config.toml
vocab_size = 50257
norm = "layernorm"
rope_base = 2940.0
init = "normal"
init_std_qkv = 0.0211
lr_head = 0.00696
schedule = "wsd"
seq_len = 1024
MLP neurons of a small language model. Each row is named by its layer, matrix (up: input weights) and neuron, and shows model dimensions 144-399. Each number is 128 + 24 x the weight over its row's rms, rounded and kept within 0 to 255. Numbers have three digits each.
Before each neuron's rows, "fires on" lists the tokens most often at its 100 highest values on Wikipedia text that the model never trained on.

fires on: " in", " for", " with", " the", " of"
L3.up1534:109116148144151119106132162101128111123123150113137151125117152085150083144119162120112110139115089156153117117106135117154139170109119145124212129132108111131104126107091160145134114164103124098141152093106127110153122088118132116172137118129143113124116156105117118110099139106118143174158119128141145099146073125119148135167075116113079107095157127142143152116151112135170090146184138109168133132130168105117106120111132133104141080164125131135133091114161113110172110100118122112177127106163143109087120152126145144122140140108100122150120152158098152138168136117132136139124126154156109064140132111122151106109155103093133077085122119151143135144153129116105156112107123085104114150128111122163161092119127107141128139065112112147134110117122077126093097163163115

fires on: " of", " on", " same", " who", " Order", " which"
L3.up559:104103126150120132232129159107114134120116170142101127136137114117139098154122135105114162127137130134101102131082101144153155173119115104101116142100130125183159102114119142117148125136097131169118113148137112100149180132100118126118093131074144132106120172161131117137164114119154115094117091160139168151126118168133108170125119117147117118104152142105126178099112176090146135119164120105110089155139158088132133106091085139108118126175092139156113104143160058097130101135151105153126075100142123190140130113117108142086124116162140139138121154130123118144093139134106103147144141115123125100125093156116066127113139118159143095150134119116110118103091183121104139122150062141156124123142139123145160166124112115109124126098104103107093177107148116104124100101125122

fires on: "==", "\n\n", ".\n\n", ")\n\n", "st", "===="
L3.up638:100152094138139151140147114101157156110095132174093103144168110088108123087157135140140148171120126168141146101111177144152151172141190190068129109122117153104126125130159124101095147139100094087158098082140096134177139122128146088102130175096115121110115179097096130127148117125124115101125125174118133137131128138157120112115057132110161133134149145137117122158129151130103125143117151099143150130111101107144085111155123130088117106133101111138090131165129103134115168124125127172142129098113153213140134170178135164095140098095138163113122147158134131095178153091123099154117190184116145139128112094110085143103128126123170102142122111156069078126105124128129123131151107092158130158139162139082154146133141111119102151108130144105153118137150130137102143118104142

fires on: "in", " George", "as", "ad", "or", "ing"
L3.up1815:129158088129160118167080174158126078115133155121154140119129110132186104122166142142144122094096154137160106159131126179139146120102111143131145141116087148144152146128173101134120120143126149139145119112085126127111114100125160150151117176116117131126138129139120102115104171128184143114142076188132143088108112139092119157131112148096139140157119121105124132112171121129149105153125125136102109113127160129072114144109160093134116114132138163146102112159130118132107085132105116109099130119187141126143138092096153177126094130109172126105070177089193135109123116155159124122113127154118145147123117148106139103106150137192112119143132189153135115098115142112130151116155116164109160107111149132109102154105126140145123140160156121128133118149144124094167157171106107

fires on: ".", " by", " with", " from", " ", " of"
L3.up706:125186122126149120114121165121150118140140131153110155150127157113120116103105149113103094120087125140149146176114109122162105123092126136130134076138113167095150128151133168122125134143157090080142099112134095133191122086125155121122133171158140117149144140149102124121123109167128121122148172139146159101132122115061111162116063071127119137084148110120106135069135114142158156141144123132119141155091120109119136111142121153124135107116109128188131153142178102127148136127081171153154123136139127108122115065160138154108128132110137125131071165121089116122174120132120136141104166200129103133133137140141119106130123129105140103144138155130140113114095137145144170135173145134081134165176147125102113120192112113118127126120148118113140082113116120081151136181112063

fires on: ".", " of", " can", " not"
L3.up118:139135082156129135115145151156123124128169132119122130123139173138094113173098115123099106119098137142172110121176110111180113090134158207116120091113115104177119135103126156135103133126152108100157123128130124150127153124073087173096131136128117163123104152112104115115147131149130127154101158144115158134084107123076085195121112115125173115100133148132144109099097116142090096147170137101145121138139115194159135116112113100101138108144123115146151100097113125113124122086122148097164133133091103132169132144147127132124138133123131119090116137110114129134151148131169137123124111146101113127071116105132136084119155186191142120128130151162130140135101121101146132160126133067156140197144106135121114065178101119102133164085165123111121163095122148094149134124074091

fires on: ".", "2", "4", " ", "5", "6"
L3.up893:128123090131119105147089128139143107132115134128110118066150121080099137100097153107133135163085101141131139104157129157138142204111127155103116068136125134110081102087124149088142150114090117130106145145120165153161139108108172141137131120154125146106107138113140141152133118143146113112139092141151093105163145091065131100119113111100129091146156127123097137134145145122100124102154139097170172127137139112177123110136107147075111125139126158123131166114141098130137129120134106123131138109106127142137127120167117140092111146180136143147071105168126108125126152128127102124178128132176108167120182124140104095057131140116153106090135140114139140100157131115108108134204122158118138122118123116135154168125165136121124154085155139098122096168117118081120130127174123

fires on: ":", " of", "-", " ", " •"
L3.up2010:113101098127165127109115130140157118107142112165130118099129134149124123123138172110086113142116129150137138123167126127139094100093120152145114129150136102142115120139129147119123148110106106097137144109096137121150176137084114131170116156134114126129084166130141152115130102171146136141134131161136162142170140124139149159126107123152136135137185124136138152105152103147129117128125145149136159072105134103138097151145104141104099121109126120126122123151166137135119132094112162122155150157139133140144153113163102155145131152112156144120103132130139158099136126136115122176087086129171126152122092137108087126134148091147089085127148122180152124182087126145124152147139177153141110125146130116130214134135123128131127135120107125144170090113144136146153179153115133

fires on: " by", " of", " where", ",", " under"
L3.up2242:140179138071120122180158129124133085073099163168141149104164081132126121105118163162115139104099161142151114171151141150136112119135138127099138116124144110140100107128138161120120109119091108132142082082141103161140120090123126174126138137120095174174090139115088200102117150162155133137140171158155109081170137169139102145157102117132150145141165153118146123121145135097159105144119138131128151148096126122093149102137113132123167099136139148145121092138151150134118141117079130133128087143153157140129110084152115130096133126117139134196107173132128108114132148128127153110105142154102154136125126135095167134112112164103088120096099181118130135063141143121079141155178123136084154086182133130124090143099105114118147144161120131114104126161102134082128183098080140

fires on: "\n", "201", " both", " |\n", ".", "-"
L3.up183:149156095138149105115144133131128152159156099141120172139116181106121093103116147111143148135126153129165115138114091156090097124096111141079149095109079148158118135134091134131179141116116101121114143167124116066140174109126096118161157131142105152153102127090136116105123123155164113111119128111095145104143118141096147125109135117102135122094129146111121135100110160171135128130153139152130166111077127166159091101145106140118103093169136139167129133139118113098115142139154148127110134128107151113126158086113117127116096117125157133102123171146172119138125134088116149129128142136099051155138136089127087154094169154155134103115109126109156132129126128122141183131152070117114122158167140100140141115137110130145144166121193135148135126151144055099118176153167126

fires on: " ", " |", "1", " to", " for", "-"
L3.up2785:116119147144158088164098131124157112128122135114104158114141137076151103115101115142103134090108148161131149150124165119160111109093104139121141129155140130108154108147109149147115150127138114086169159167103149164104160102121122151107157134132132122148112176138116111087135129131157122167133116154133151090138077137095156138115150142141071118102112111105141127171161126125150159124162108148138103111135173118126151108174133159125107093123157144132132176138109118130091145170085128113095092149120148127146119096092193149099158119145122133158068150125145133133137142127140132137087108113112159156139131146094146160115156098177104166097095166147113096135131124099114147144155098132110115166155133128143136124132146165161152166155133105150168151149113103135170141127094158

fires on: " ", " D", ",", "\","
L3.up563:127127117131077102127163096147073119097082125158153186097142126121158131137139122145119122170132156123175165110148128115127109125141116136145141135164154128100082135123134099163150122102103109090162065095099140129133133111126160169167160118149132086151113137114121120117095143178153155178093158126108146140125142148119080119139134109150158115110120174127123131111117132150157179108146134119152138105133171122136114140114131139084128108113154130116145150137152151152102131132145148126144154141154160123111143110126106098091113118139115155155115163175151116130153143133139117158133154129171139126191127077141146116091137156084118115159127166173109152144157112136133114119136109115109062130119106119138109088128145117153165147150109122105145122150119121132150173109148157

fires on: " \"", " of", "1", "let", " that", " "
L3.up2326:112120088104140133133114127115165099147096127151145116152103099144144114105130088121092124127101106136144125146167113144146130169143142114110125122112116151078145114109133131100114114119120126094145118136088053139157167120119140143127151145143100140115151147123129163130126114160102110170153127142157141140126108117134101093122122060158185083109125123112139140120125139099110167136127152117117111137116158092128146094127138143124117106171116119183122148167142107073125124152108149139181116123134201168127146099148061091121089090147100100139062156141112139149148115072150149130135135124143158144133158115122140090143133110167147115105135133163140125074157126112084125136175104121099086146171150094122094125182143085119117098117138107115138132099132102080172151183112135

fires on: " ", "3", "26", "7"
L3.up4005:106121098117096091131155092109142151111109134151140139125131176124139115115113144114134091173110099125103126140077112137108154097112124108130095123146134136096130131123131133177110119116073140117137102132121119109141147158098117164144125127122156104097119126175082163116136125144145139154081146104109126070117102135115097164094145111082134117139143107120122140084134144108184128145176155087131141116107160123175152127136141160094123118119108176126145172185193087132130091115146079116134106153115113170159097082157153157098105093136139131144109149160154151122142133145134150114125095107143092130140140127095132107110153150142169147143092156156112170124128147108104136135162124140124154126198102139151115098165135125102171138111135099105097112125121132104174113089131088

fires on: " ", "0", "200", " a", ":", "202"
L3.up4024:117129143108088097145141109110114139133177142148074117118138111117123112158098120125120165152129134151177124146167158155164111176121132138098148139114140129122173128132119158087134161142096123118091087124142123119129145150082170141137152118163127145136110115118162133129079134132145150163125122166169113096123113144091114121133120120085141092137091147136112123104127140116133136106126134110124164152126112128121119073099129152102099129112086137168120116114135131137131171126068136130112124131076152135154137095114106140076114118140119106141087148115110129149113138129187145144155122175180150154120142138112149129097137169172131148113099130123136134097159130120160139111127090142154171134176126159136094110109139108107122146102177086122084134130132110092128131114111085

fires on: " as", " a", " ", " of", " and", " an"
L3.up2744:129145086134112147109128158109105126092137115155111119149128129090126106148102114150133141106116138142126141127123169136156127140155119155109145085141107145120110112085129142111122132069100157124106118148112134086140086113109165128157116130129129147135154148163137161145151118150160114141116109193129201114085082103084142146134115128119135126134178145130116136088130148135139114198188131125115124142106173127138144109184126134087121083147099124215119129113177108112112121116095120130148123140128138113114135142129115098123132142151107152179145180168086138110137138123126117167140139153171116185120147164163096153082120139123125144113135135139108147115146110127103142149119154059106079130145177105127155129132111170125111122081118124122196116100108105136099148150132134

fires on: "|", "201", "200", " by"
L3.up528:127114135114132109150108137101134104113163157179114147128131105107126097146170137088107158140097108131171125106093130211094100141137097170129128131097096142115135122141134121168133134111103102164114141098123104127114153135137097114130135105132154088140142095138127126100161081171138119111125136114136139188138093112081150134108148107122122136172105154114136138133165171112144071142129136152137138086139148103100105114126102109135167110126163167143102144145157122121104164145091126147130124140141168137198157125153139121103079149067123117127105172137120146144129140110134103181138171140157111175125126114120110145120104114120138110125114120182114111129104162106115146101129135120063132119137141086133151135133135096105126137123151131146125163119134108120144150118127103

fires on: " ", " \"", " number"
L3.up2195:056129115099118110150121122135143115124133138147090141116092147088104104108135082129170145134070173135142126126154147171153091093141125147126137087129119105138120086161169159100075131117148120127141126113094142124141151097108142127123151133125134156116126149175096119119104112147145131138133095163122122091115109103106104145134148117060144099165158170081120133104135136120125103134148121167147129118118127137114107124137079142154138112096161142155149116098167160156131087105129134135116164130089154140176144103171142101129127134131133111131139148158108127139105105120135141166101109112097082182136128126136080124100138088147122167113132110146141142142148153084122119119132105138168110155144147124124141090151154146130136136158135102162137134100123134089141181143139108

fires on: ".\n\n", ".\n", "\n", "\n\n"
L3.up3569:145168099182154103127187126128133143116119153138074126119158170089162099114091113165148117152132151107131103134132143121146103115132143131141153122134104159120109147131147109148131131139104114086147127102120102113136148116121116093107140136115136148120091154101081113140125109126154089085121103104161145139097069170102086142113112111153169140078148131149152122096116129142094112117131142130098131137125139140136156113176118127123105138159157164117132086109164101134104077117123126119160175121111154183137100120148153148136160113113135131118147137122134147122151158108117077158104135147156144111082122079094127153121139125175112090108150101165143136119090133119127154133125130127125082074146158133136138128173094077138109136105117155103159121112145089143125125136131111

fires on: " ", ":", ",", " home", " of", "1"
L3.up3155:075162135120166109099163129131098125120146111148093129122139166147092116112144126147111155139104142135170117055148134144167131091126101143137116080105154143152113091116120144116101117116099116106092105076138103128133154099089114116138135097178142088135118191121115148098149111176146151130129131121127147093135102155098098121131125121149117157157161148117096143094156120119136148142147122143145142108121115141107125129152147116099132117125117121145139137118136173150107100147135133126109144184109157128132141095120087084095151144125132139113102173113107145112119116134165107186148113104164095113153122178125129084090136109117136122127153100115154130122164110127136138123127142089145120102139191106134167142182146066163116157109153135132142103110085109114121146152131142

fires on: ".\n\n", " |\n\n", "\n\n", " seed"
L3.up1030:120113136119156097155130150118125146160073170192092129091152157100136091109126131131144167143114109118138119108112163142168104161160114146133102112111150159089116125157153143133123138111106091117155104095135110150095134157095198156148153116122151133106113150083101089129130111124159124145110089116144103134071149115133131161144134143136125114144122151135131119103144147139179105110123128075163167131082137063151161116113096073098126125146168094083135128154167097128142123145117096136134178109132116136103142114134125146132108112091148118130130123125120142123146158101134091143139123151174107143126143117109152155130128105144143155103063131140105130122098110110145114123141117130127101102124159107101152132158118113113160142127103139092128141111108092144126116106138117

fires on: ".", " more", " up", " out", " win", " once"
L3.up1175:103123167122121129138144139092153112126105154118089122094152108150159107123089165125139186153165086139103136148181125100149130154118133119086189134144107123148115133149149184169173137111156124120128074159138083150140162094096092153125154160107119132111116102108137135133108139086157144136138104176141142119094154116151124088111101158159142119114166140124132088126133155097107130132131131150108137135151127092136155130151108156087093119133175121120147155134133129139107107125105099152135126130160130109125096132150159183144126106156100144091073111118089127096109138125159140088107154144145101118153171135091097091133157138090118087096146094110128148118124109117103133175142151089103114137123113101104115171132164121147155174142115135089115105136116140104115138124131140

fires on: " ", " History", " of", ":"
L3.up1212:124123120091165135099110141111140112181143111137092112149112176110116163129169145099086155124117160149096107109144161149176126155120132116141159127122102096145126109098127139102110155129082141130118156103106102094082125112129129127156140127123108156159133114133109119112119118147135122154093101126151080125108098133132135139138112121127158073114148117073151185081146109119131129117168159174108134112131117137104150085119129100141152109120073110164089110106137162131116092118123131085145129146103123174175149090084091125099144137167148160096129189076131118105105136139145148166137109135137089132119126147095107109120159130143166119131133120162147122083105127144155156104142108151138133084158112129124141121145132133126100139078159124153148128109132078100113146125137149

fires on: " an", " ", " part", "An", " based", " |"
L3.up2857:131104095161119107139115181102146127099130145156108135134106104101167116078107144141175156076101139116120131158123150152173095141074120164125175104120133123135138113102149122102109149108092112107150131167133100161152143072097113118185103127170106144159174156152098152100124131138176128139097089166143111135137065115129125143107099093138107091132140128155126125133103109129183160138192130095114115138117153128145195090163130144055117113131131159184151091108120108155110124113117152120107124166117152169138149160163137132090133097118133150167135164138064137158117149131149143155133103142139085150171099160090117102075126097128148144109105108167105110137123098149153169135133133145105145120198127126165178165124150110148097158122146145153151129145125136143171112126127130

fires on: " the", "ass", " of", " that", "ap"
L3.up1510:102146123125141119151122142118107120091083113121101131155158159093132104146157109105156160162110109195107070099128161165136132122137132147133161131109073166114177101121145134102131131074098116130145106128090098121113142061123167154150147142171092089132157113119147106147169137097115158153112095145151140105143104113107122134152143118093107127106130114126128140140132126118142069180160106104128147103120181112139121093203121096111153104136096158140152137128136108101133115165112094128173127124119148113138153093139138103153118132132158095190137134087139163112136128110122104140121152134145125135165106104122124145148159104150120132096155122151164114131142135142139134139109108129124113140071167131149167139132106083127126099088158126096124182130116094110118125168095115

fires on: " of", " part", " as", " to", " on"
L3.up2735:137116143124122145118127140094156109117120142145101122121163146100114144147097107119095146130128145160118131148146120136141137177144145145084152158135134156108169147042152156151112136122116106120155128120128111079146113084108111144114149187156153155122110128156139123048172144122099097118166103178130128085124089177130114158166135105155165097120160134099135128144119118112132128133115132137152136145119119124116130132114117116101100139158171117124133143155139115116151179138128150121115115115123177158141100123109132180163086100139120090125127138112129120124129140122145133126159120156158103133092106115084130086106109118103116137118070097135118115079158126142147177129104132089119123140150132145153073125120129109085125148107110105129075100104113121105125136124115141

fires on: " \"", "==\n\n", " ==\n\n", " =\n\n", "\n\n", ".\n\n"
L3.up2943:099141088127164156119143147100132174115096130176097117116163155095134113101095144115137154149127177178119120082118138172160140127140115106095179058123077148127165091135123119121094172132069079110164123082149137138166126118113148136107138147128119144159146135107106120121154133137121144166145124141140136115140111140125142166152106107122190129125137116118121128127124166153144117125134144158138157122091135119125124108137106113111124134114124171129067128129119108113121156147125145161124118115115128153171117112162135131116113117147165151154117130145128133153150126108118108141167167140131140160101146093136122117161134128106128118117086117158119119090116109139159120115128113101119118176137167151111150128143140107085132166161147127092131081104113092123133176107172105

fires on: " ", " in", " of", " by", ",", " to"
L3.up1684:146164126128127141128163133108110095151106127170134131121140112115124118137120134095141138134086114138134106140116129131135118145112120140142112101064088102110143107136129145134086134135122069091138121085134123109182146102147150122108117153109130112108144142119133136103091075136104147094125167137120150064125142113103105133134106097170129118105174144118144144124109142109149152117104136090154126171092168155151135115085151111140072095159097210184178129093140106114132099111138150090133163129123142123108166097122118130130105131137111121116133185104110150124142138123164107150111142144107132122133128073148115158147145153151184103118137154158154101155163147112083134136133151130131139129154153120151166090233121150081135110069137127139109155114143114148093143158138113

fires on: " \"", " of", " L", "2"
L3.up3570:164111119117133155135135142120191109122121141134102099078147132126096164114134121133127142174125122149135117087137175107126126140135132119115131100123149125129148176139109148117109111130118097096154137088105148157110164118111105098118102131130152182140103107100136122107140146153149108157130135149142085106145129130084080109133101115132103061142123180133166119095141107135142120149131145130160145114109158141082133121109121112125113120112152135129113131129131120137108132141115105126127118120147125162160122112180113162102148096173119122098070131122124144100161125119193138155143125167141121104100187148147132093111148103177160101080086150156141115107160130134145131111159121147119107182131119143120095105135111073115132177099149121112092121096132083100124131147137102

fires on: ":", " on", " in", " for", " of", " |"
L3.up1846:147182151117131138143145155109122124115126130116113163114136125101138120121113134105131106133112111194134121093133134161151134126118113140127122088122128143143109131096159141129146150153134077107191112109076132098150141111149147140114138125134116093093118096138126154084125114123165141162139137177159138122148098109117126112103086123143126131125140127131116118063173106093143122132112106176159122120132148151101135153127103102110147132174140108118133086192136167136129110123139165136108109126170149098180157085138138171065154152167149139104142147171167186160142143102120093166121131112106082128116165105130067118145156136124163138144125113116105154095153127111130171145118136124129082117153119115138083122168147114077160074114176099116122142126099125091133154145179154

fires on: "3", " on", " Y", "0", " ", "5"
L3.up1291:097176124143147143093155128156128095105131140120109112143106177129115110136129139120128144147083143146141150138134134139131113100126096138133186123135089148103136131131104151129113147127129101136191163130100137145148118103126127104129141137132116110135168128154150116116103130148129118120143175158125149091131138099085091134123106148167166122123145158108130113073160145078127108141135139136136138116104153111127132141129123176100100125148109143178074139142133126100151131102120150133183143132124127069107121091143134153117105128170105116110112149164149118129141127140121112142132100152099115131155147126150110092117114093137115087094142113120125108124126094093098106117154115088127144131149107108100095115150164142149176119121123130090132180132130134046130152144138079

fires on: "201", "196", "202", "200", "2"
L3.up257:120143122152111156130146128096141088130148105145122150065106098094119101136097163113124131155105125158106131145189149189152127127146169160146098117123105125137130121126127138157116144088095134157134115109118102137124174118135103148142104142129146090102154149118133132079115113124139120087125157134146134137140149152110112124144155133102138154134117114164129151093130168099176149123143152139104157124106152123132095121152084139096143114143108092163150147179163100105105099108143109130138128113126125170133108130136126107174104106117142122194122143159139153131166140119105143107170149185191113173165138151132155140123104097134133121095110111136152093087115133123141133114127091132096163120140146140133166142142128095138152185145160116094134157105140084102134149118168134

fires on: "1", "2", " Battle"
L3.up1443:098135141079115121130180163112111145126090130104107137101152151066143145115107120111148122152129146126163149101111144108085133072153124125125136111123139134135128099102159127149166130072127089119142122132098054130140148118113143136117110123160107151087139076086113110098157152146138134160137119133176108099121125125120118115165138102161171092133118140114119121106129168161146087123168177112112142104097101157122140087140153140098093102137135171155095142162132128142115090106106135113144109131131112152174079140138142123130119103167127140114121143170137183143125143136175143130145145173153149119119169120129132139099103142084177131114112131162133084106150116101133115114146112103129098149131121141102132138150144109091153170074122149145124100101079129100121175149142110

fires on: "\n", " of", " other", " ", " |", " and"
L3.up1993:148139097110136124132125154134092125163115138127129101126138129118128124135127125050093123163067095167119101108114143132157134138112127171133127110126048126158136106092135141125111166116124114150125147125138138085147151126134127124158120102120122137100109095162146088121073131125137159097125157116139150108160142129129131172117093151133139114108145158130129118100093072149126147123106108119151137106127126121128110136127085142070100127174145097132172130140118104112109171135142117185111181154171127125114131142163090115127137128120192149110136147132074177116143121110090112146117155163135129179112104117136143134105155121145164123105181133151131159086133123139136157129104096131151085155109115140118191131160101119116161151106173146129109110100179115142117201115158124

fires on: " ", "7", "9", " on", "6", "20"
L3.up1593:104167150163144141095096121080110120082143150140148121142117120117139087113131104131127136157053147148104121131113162117153118099114130156138112100123111117136077089138174146132095149105126101133183132151065107118136149075130117143148140096127089100147159199136147141129118111161155116155145115133160129073136095125122080160086109131150151139150113142142117157116126119110137118115133129110129134142122132128094185126143132138127095095200105164169108133185120114129119170147136163145152148119110113101141134119132124188099165102130135130099126168096151146109149090124096124127123179130086153144135152089178138105138174101160109127154085137158124092148092143124101126154132114134125075130148144120130119104154159130113143133082151111117165113150107150132183141121114113

fires on: " ", "0"
L3.up753:122105104137100049106127138117123148137144125135163175104131168078117129123110103170122143102110128141113128135153122170151132111132138162114080078148100164098151092116163163106120135121098104143129146131122151095124145111127136081146109131159135107114112141133114121140119137152167167111132119137110099116087136116069134187113134135078126123151117139126117146139130104117128109114174145061138146114092155117126132165116126177104099120094132163158169146119161175131153100135118083123119167131090118171137133107130155121104113099121147148105112122093113142137138123131115089120194130144129093168152132138115149124090116141165133134107138145122121117154106122089144173164130116101118158178105155154166137139141139117111148120129122116164099097126126116174132149132153133

fires on: ".", " to", " "
L3.up2047:149143130096152151128126143167142135128105155131136135142128142138126174139130173151149134144043198167146076160136115131141143112133106115096140132118116123141077133122138119101172154120118109072169120120098083109178145091146097130138171145150093135114107092135140128100120139146114114107138155066102160135144142137101126140132101106127166115098118108092112150131098131152080099163118109159170134112098108148103137133139130149127106046163130112110087102141110105146101146107104154139133149127138154132107154108172122133131120155159141123128097107144141144122100134140097125113168087165095149112090101114130146146113155130175144117141114134168124125126097118116121163099150154125116155154126156075160131083135108124147089125129134120174150095132163152123113165165190140

fires on: " of", " on", "on", "um"
L3.up3246:096161141070100148116110130150117149108080103132092122142095136091144098108135135121124156129098151092158119107121143123125126113133122129142136149112107153090134124114149160137143098114123144110150140118104092141167163100102086167095118109130134144142122117132132123144144110115174092160156137141161133123114176110121073103173154158144205148092133129108115107100147132104124159085143141110135108130131155108154151118154139134138150078126148138122123158163141107159114139112106107136144161128122180159183102164119110121080110097092104104128108186103127129135151137123149123125146153143134112133104156090095129129110085106154116158095090166172127113107175162134128131151128140137087159105134177104132078161168136086133132118111122154075126166120119100141162098171070131

fires on: " of", " ", " two", " Between", " Two", " three"
L3.up1195:119185139123132103113160151122117087090122117119124106127120128109155111156118159101096152164123149139132140154150145117160134136090106157117158109150102096116104130115094140168143154114108096112128132112113115166194126067140084123098138130151129126151135153132128128098140121131169136158144124161171157084134085106094108095132105134113109120157175169128158149104121121096140110156143126166137126135142119116144130100152137126131134098129146140143160143137123142093109160111134145130130136113124141097094101123100129167097148111132109116147113161130120124138177151114075082116109102131115129114164143083191156105161107116110118107133093104174143120105156124137089141114144111111122078147163176157144124049146144083142134090110150153050131109098139125129147103167113124

fires on: " not"
L3.up3804:121124101148086113123140187170099136064140124119111139155097152135125110141185132125134161126134091147146127120141177137134162165119194135121162113064103097143158140080110148112120128124127132123112150128116090126127126108112156137133137135155094123113095163124111116122162125150129155121053099160142129103075141103128102134169087130133159099093138111152150110113134122143149122164129087103120097142111121160167094080118148097106181113160110135131127104189110104110100164117132153108150160123129115131134104129131148148091122108130142165140072135124111146129086148134135097121117185159080110104143137101129091123121177148171167120120092129143102138138131139129118143128136112132117076132122094110087116099169086128155143120103126149153147162112146115131116152137137127

fires on: " of", " Department", " State", " Boys", " in", " on"
L3.up3985:139128149161156136141139153093125132128075151117096098154135112095153159089127091108141108141119145127108076142101140130135181131110104103168100120099110143125134137118120146123138099165131114069142164124113110103139140123132111154147118173105133131111108157103125147096118131124107103105090161144146111162133132160138128083149086103121153110106175133118096133113092156140113115146122146113167117108096154155098150138099121163142153170191130116141135111128143094166160146151138120144120113128113126161216114129102125149104101109172139163098097119160125162133138130048141089105127136127105125122104146162137098139129139133154137052106101132128116132117149129130117151124143108106132065169132126158127105184141098077088101127130122142092128109165167101103134121110126158

fires on: " ", " of", " in", " one", " two", " three"
L3.up4061:127132175091133127113104110144138121178120130161089117130137123109103103090108134111118114158118108130120115108116135138159148132131131155111124151143115183116133138158120142087111135144103144100147112079109134146149170089132133130154173172083161130129095161102106078125128128128151129156089121103141160139137117155062109087126116123151144078110165125106155162117156128116118109129129143128150141085097131083160130143141079133131118132126151127103164111094132159117126135117119092105134133133128125163134178119091139118101142146158120110150069119142160155109136170085089115161109127135135045143152141096160136145130170094131117110133105137114173144119105137128111094122120106111139092132150127110138163116115122128119113154087145101121154138139157112109106171145155138

fires on: " from", " to", " of", " as", "1", " born"
L3.up1849:153125116109159140111145168123125104144111111134080148115163168110087105121135110109121151125123125158153126078156139151151122144115126147111117101102079130152181174096121147138127135157096107092202178135139125129174148121082133137153122165154104183101116124148112137131119123173152101112115138156158146126131113107140098155142102133192166072156111145138129118141129117131127161095129102098166143129155125113168142165096131100126066083083146164122090149128110127170152092101118115113104110142125138136132095120162093138137099107128098111148125155068170085127138167164129151152128098152108113158134146160046120107134099149142173105096149172119097099119140159101135182125101123142135112119121137146124098172107129105109134135120125172112105132125182084104141135169128101

fires on: " that", " the", " Ven"
L3.up1527:116122109140138110100102150114154117096096185138116161121138125081178127106097119151131125114131157135123147142154168125125157118141160153107146146118115165141109118131126128067154098143108172157104119102100099104120105091112121096123161163144086135161121109134155151094153142138106103146083104121137146122152113129132132101122131136115171091146115130117137140150134136084133159108140142119150099125139157096097111138164124098105170137102143118152155125180099125096134081119124142116140152151128142144099141134133137103126116090179116089171125152107166148126164155084115086188107184118099141124091129136143136116111142096119104145114127126144130103074133122127112143119137102116105096177131179121140118114134111116112061142130110120115132132113145149133139133162092146

fires on: " Mc", " ==\n\n", "==\n", " de", "==\n\n", " in"
L3.up2633:130127144127142151155140149107155163118080126168107155112179146090169118138126111088108139139112134154129118085102111143158164153129140129112132096115121141154126145151105122160126130142079084083131104098122102097192151105142097145111128087122107122164172152140133117121132146149138165160119144133132106120168119178132098162167116124144144103126108152143110118123139160106126142123168138166167126158088151142103117094107107144121092125123170123104053126132149141161144115156070113150105111121178184181155136105150146121104112134136156147135134111128167148160129087109115116095137119135106125112097164074142125108165123113127152120098111139140128138098141128104117113113132155123105084149138151112118102116174127081122147128096100123107124123126126117107119146124148152

fires on: " "
L3.up3435:115128114116119139117128130105122141076088111111135128120161077116121125099080141130128144126111120124152132132121164101169057093183103144088144156143127127113113130127152164111147121092144151103135081135139122120123147170112135125116128109139128117153171135119134125129137098170170122133103120166107151132106131146108089150156135140141159156147139074113132139127133118131163091153161125170132094137135163132103148118143140116115146128092065117126126165161130180155116134126147121153139104140114127111138121142095191130077087108087095112098140155161123144149137147111144125150116190143154178124173126107126091099116132075119096120128098141155133133142089144124143110101167149113115117128122106109138139148168129116142146131110141139121169140158124119118136136121119174

fires on: "1", "2", " +", " of"
L3.up785:115098114111134138132143153157118153133066124116125119116141165134111147165126147094106158114115136142195127061154150126152127131158129095124127111113170110104113151101139094169162140082109108118121155113146121158168135128068114128142082102182111093145139153132122141128129163178150110186085132112154140104138130112110057123150112171173150108170143119108156116148144124139123115159136136155152126129145153109148128091120107100087134108113127123125142113166176121154117102117122123117074141144115129167121128129145102154153131127125123124123075110112134110163160140146116145146155156165134139111144122137123110123065106116115146143110129166153114113132141209091156135144104130134135096169149127138115132101143103095094129140105108133127141122115115151142108136188132116